MLP neurons of a small language model. Each row is named by its layer, matrix (gate and up: input weights; down: output weights) and neuron, and shows model dimensions 64-159. Each number is 128 + 32 x the weight over its row's rms, rounded and kept within 0 to 255. Numbers have three digits each. A neuron's up and down rows have the sign that makes its largest values positive.
Before each neuron's rows, "raises" lists the tokens whose logits its output raises most directly, leaving later layers aside; "fires on" lists the tokens most often at its 100 highest values on Wikipedia text that the model never trained on.

raises: "e", "s", "es", "sa", "w"
fires on: " (", "—"
L9.gate613:065132126100150148141134125055065091031136148095086074110116135164123186150168142167139161155117108128092080135064092137100146107057102105146077193111105151074156107104134154099150108109098126139132073099126140113136124156093122153076139160118143183063110118156121130162116154124109107153
L9.up613:109149086095148103128109136138117110129131150077112131054099128116155122107162160164116124163104074107142127082091102128126097176165122111096085169066088104118134130162066143102157187119164164180091114106106141134186118171135157062136104173122106160130129099195125095093131095118140142139
L9.down613:176141133118045124145124157104137179134123190116136113142115090162155081154081151087085103141164167097156111115140080154147116105160121132075144121159123121142164078165122195105124147146139134058153124076150100051144069133119077147052120134110145181123126096116156155174141115181091137125

raises: "nd", " together", " along", "nce", "ns"
fires on: ","
L7.gate67:128134129116137151142093160137089154145152073191127128153049138142121147130126092085074102146182100126108164125156141165163184140093105145154091109118095171138120120073077067030116138154104093148190112108094113084117151087097103127159144102169160170093147112177168084142150107069106173138
L7.up67:130142110054142078105140216071095178111169085132145164122073140123113168100131123126110080138134081101123083121159126157109142116089146137167109171114139141139128182074144129059156149186099104125177152072203122061113162155074109154145152114154188181109123092181189080129120116095124117136
L7.down67:134164182132146074147137098147132130135170121136158143069113110156098131086153067158126112084117075102162141165122103148142074113140155122149105121140129170102166172095084118180123136134122041161139162135215144120134112115186083146118114120114119134123129061152128118105134108074140127090

raises: " 31", " 27", " 26", " 29", " 21"
fires on: " on", " September", " January", " December", " June", " October"
L10.gate60:091147106136070144115150139098153078097070221136098102130108128110129138138116107116168107145130137168127115132170104083224132072144188086144092152134133104118127156095135156106103090117144154142099133123201177130157129130138094061112070093140094140093110092095038147132126158158109153161
L10.up60:073129072130088150146124143173128122087063192104109109139117101083109098141124186145134115131121123161151116118166056095155127143138189095106137148177152115120120157132097216098127109134113165132107123116133148209135152114161134132043106094140130170082113123064094142203126124105049156145
L10.down60:138086100110105140133152222130148088072113101137114131106094136120136085122092124097115166153090156124123166141131103095201158091147124128127128101159084133154100077114166137145134122159113150131083119104186112190141126138154135138121107117106092145094110121102071170123167102130138157168

raises: "s", "sch", "ic", "ime", "ri"
fires on: " an", " a", " ("
L10.gate143:157101095162112140187121098104121159088132105082093151139109127159120111121066080049161128187126128121153169156177122117095167096132114110161081151184108128124119119138133111148157149129199116139133107142134110135181169162136154211102175132161129179106144159145138173171087130125101095086
L10.up143:134160144082084158104145092150124139105104149185122154090108101124181119155138119113121127166125141100140097128153119126092080148218116144161106136099147123159087112138143108136110144137150168184112172057171144105097143170113143147150174175149156123092089150105120118100091126162165119083
L10.down143:124150122117107147087117107132113156119157117096124134159188179149134144153163167117129058130135134093132089170140124066095120156164083126186111135110121068173135117059143171129223153179080131109117128135140138108127181129203120151094103104161087138112109078090147149160093108091135210145

raises: "cor", "rs", "ran", "nd", "que"
fires on: ".", "z", "r", "s", "n", "a"
L7.gate559:136158148220144134160101087108171121128144136139159129150077065141134073169151108180135124138091136178187125128128111143175149099102130101133130157158189145134118118118110113099169037130105145096113162149094138142080146145100134086094111113183092120124075186108079085118114184111111076066
L7.up559:148126091120095116126175142113154148064185131111098135117151095198161109156132129136071090107123060166129060102122100149107094130109111117167125131132122125113074140178180123131135124130141187200082165077100111147165189147215087116094087157124141123140133164111111154121160166107151158129
L7.down559:180137112145064147107194130150172107161159162156101147117106139140148115085136134133142095095164141133067141152165129128135142140091178109102185152102122095112154109151122152118131112104163131116144093218124124128112148084139127143132111122164184144108125114147091143123113097106097205149

raises: "\n\n", " However", " Following", " Since", " It"
fires on: "."
L9.gate352:119061132126093167121142128084159172166184167105074142106140185090132165126151081146093134138173156074162103106088124158161103098103129172147104142150106121118125157114120120095089061126120114112166126161150094167123103111172039124147117111096123130101144150138184121161108026096142075180
L9.up352:147084187079121143101199143099133124129186140175061078138163145177099078118130082157160098188180113144121181179097123165146160165090163143142118115109090130113193138167083086086086131165098102132105163089168134162144172129099055106093117171130129086104139163102180128133142104078107116100
L9.down352:112121131091140188149148203126102152144096105149179121102096097129111117133105133070099152055117129117085121143102083120112197117152130089151120157096137127099159123137120106165138126150087134160164085158154117138110129089180077140104160123148107166179167146090081121180071111082134120156

raises: " They", " However", " Although", " Their", " During"
fires on: "."
L7.gate672:154121179144104125125097143119132153170160145193153073099156106153098117129112114163078106082120125119127105164084139114167165128128106129121139094167116159050146156130129152142134166167096180135166149115124121120148112108161047074160132130111135078149118150096117075152130047084136091177
L7.up672:167092137147111129108202156138134139101195166130091126109136100155145130136152118141173137150108118157096155021121199159188146076133125140129083112143142071103142135119106158200155130126141132134114128119141136138082146148174079187127141143080157090130156118162128127110127132133097124143
L7.down672:128146134143176172161124210088096152124132125140129105105122080119098184139103091110114158118123146094145125167072122087078147126124135154147095099116104128107152140184053090080143119077092134129114109146151151155141135125174082131079164107166158164137173112057068101178061122099103110168

raises: "mer", "mar", "m", "bus", "bre"
fires on: ".", "ther", "8"
L9.gate480:140105187062113158152124122140093143156150120153087153175244099143122113142090149110142183130183126152122114144139105179141149113081153179132097144118121143161078061079114186133116169117145180084135133111069147152122182094094144155096135131131132084151132163171103118127160086106110089136
L9.up480:172105191078135138182152184128155084102151152128093046185132154099144145098128169110158111114179140149080141117142068128057087211177152130167149144098152136126157118157160123100170143138094098110086114162109101098091065107169109164112043126141091123115151206061131128162098125082169121157
L9.down480:048116103111041164160135064127073096123150140126145131110116123145157111085178093142144130166193159121153130148119156138204127156107141119103126152189140104184115170103146177091113179150131154135112132094167208098132212164122070109170154121094099131076157122146072170128139164151127133113

raises: "ents", "ent", "uct", "ently", "ief"
fires on: " rel", " Rel", " Pres", " pres", "rel", " cons"
L4.gate245:108113126159169099140147122084166159118059152137047111145123094110153158138108086109122107135142140144167124134183211134105150104086114154084066138186079114137125159100128135166107158130124054134064131174160088155148153136147138180079085146142141119160147134121054114116128162127126103096
L4.up245:150137111148138088157111080122116129170078139120140151167134112144128142124147123075138155155171113104104130142129145077148148059104130134130159142136097146103181128082177095160115122087154042131095134179100086115125159118171141162117119140128159142151162095192099173118122140095095097106
L4.down245:147087143156132061115176078137156165155122079191162128124147104158113148131156120148182149142119149114152110115119145124092075154156131141112087139174094163181156142096152087135112133123081102124058123200083108161155127102098157129083163109092152136171162185132158175065149154095169124098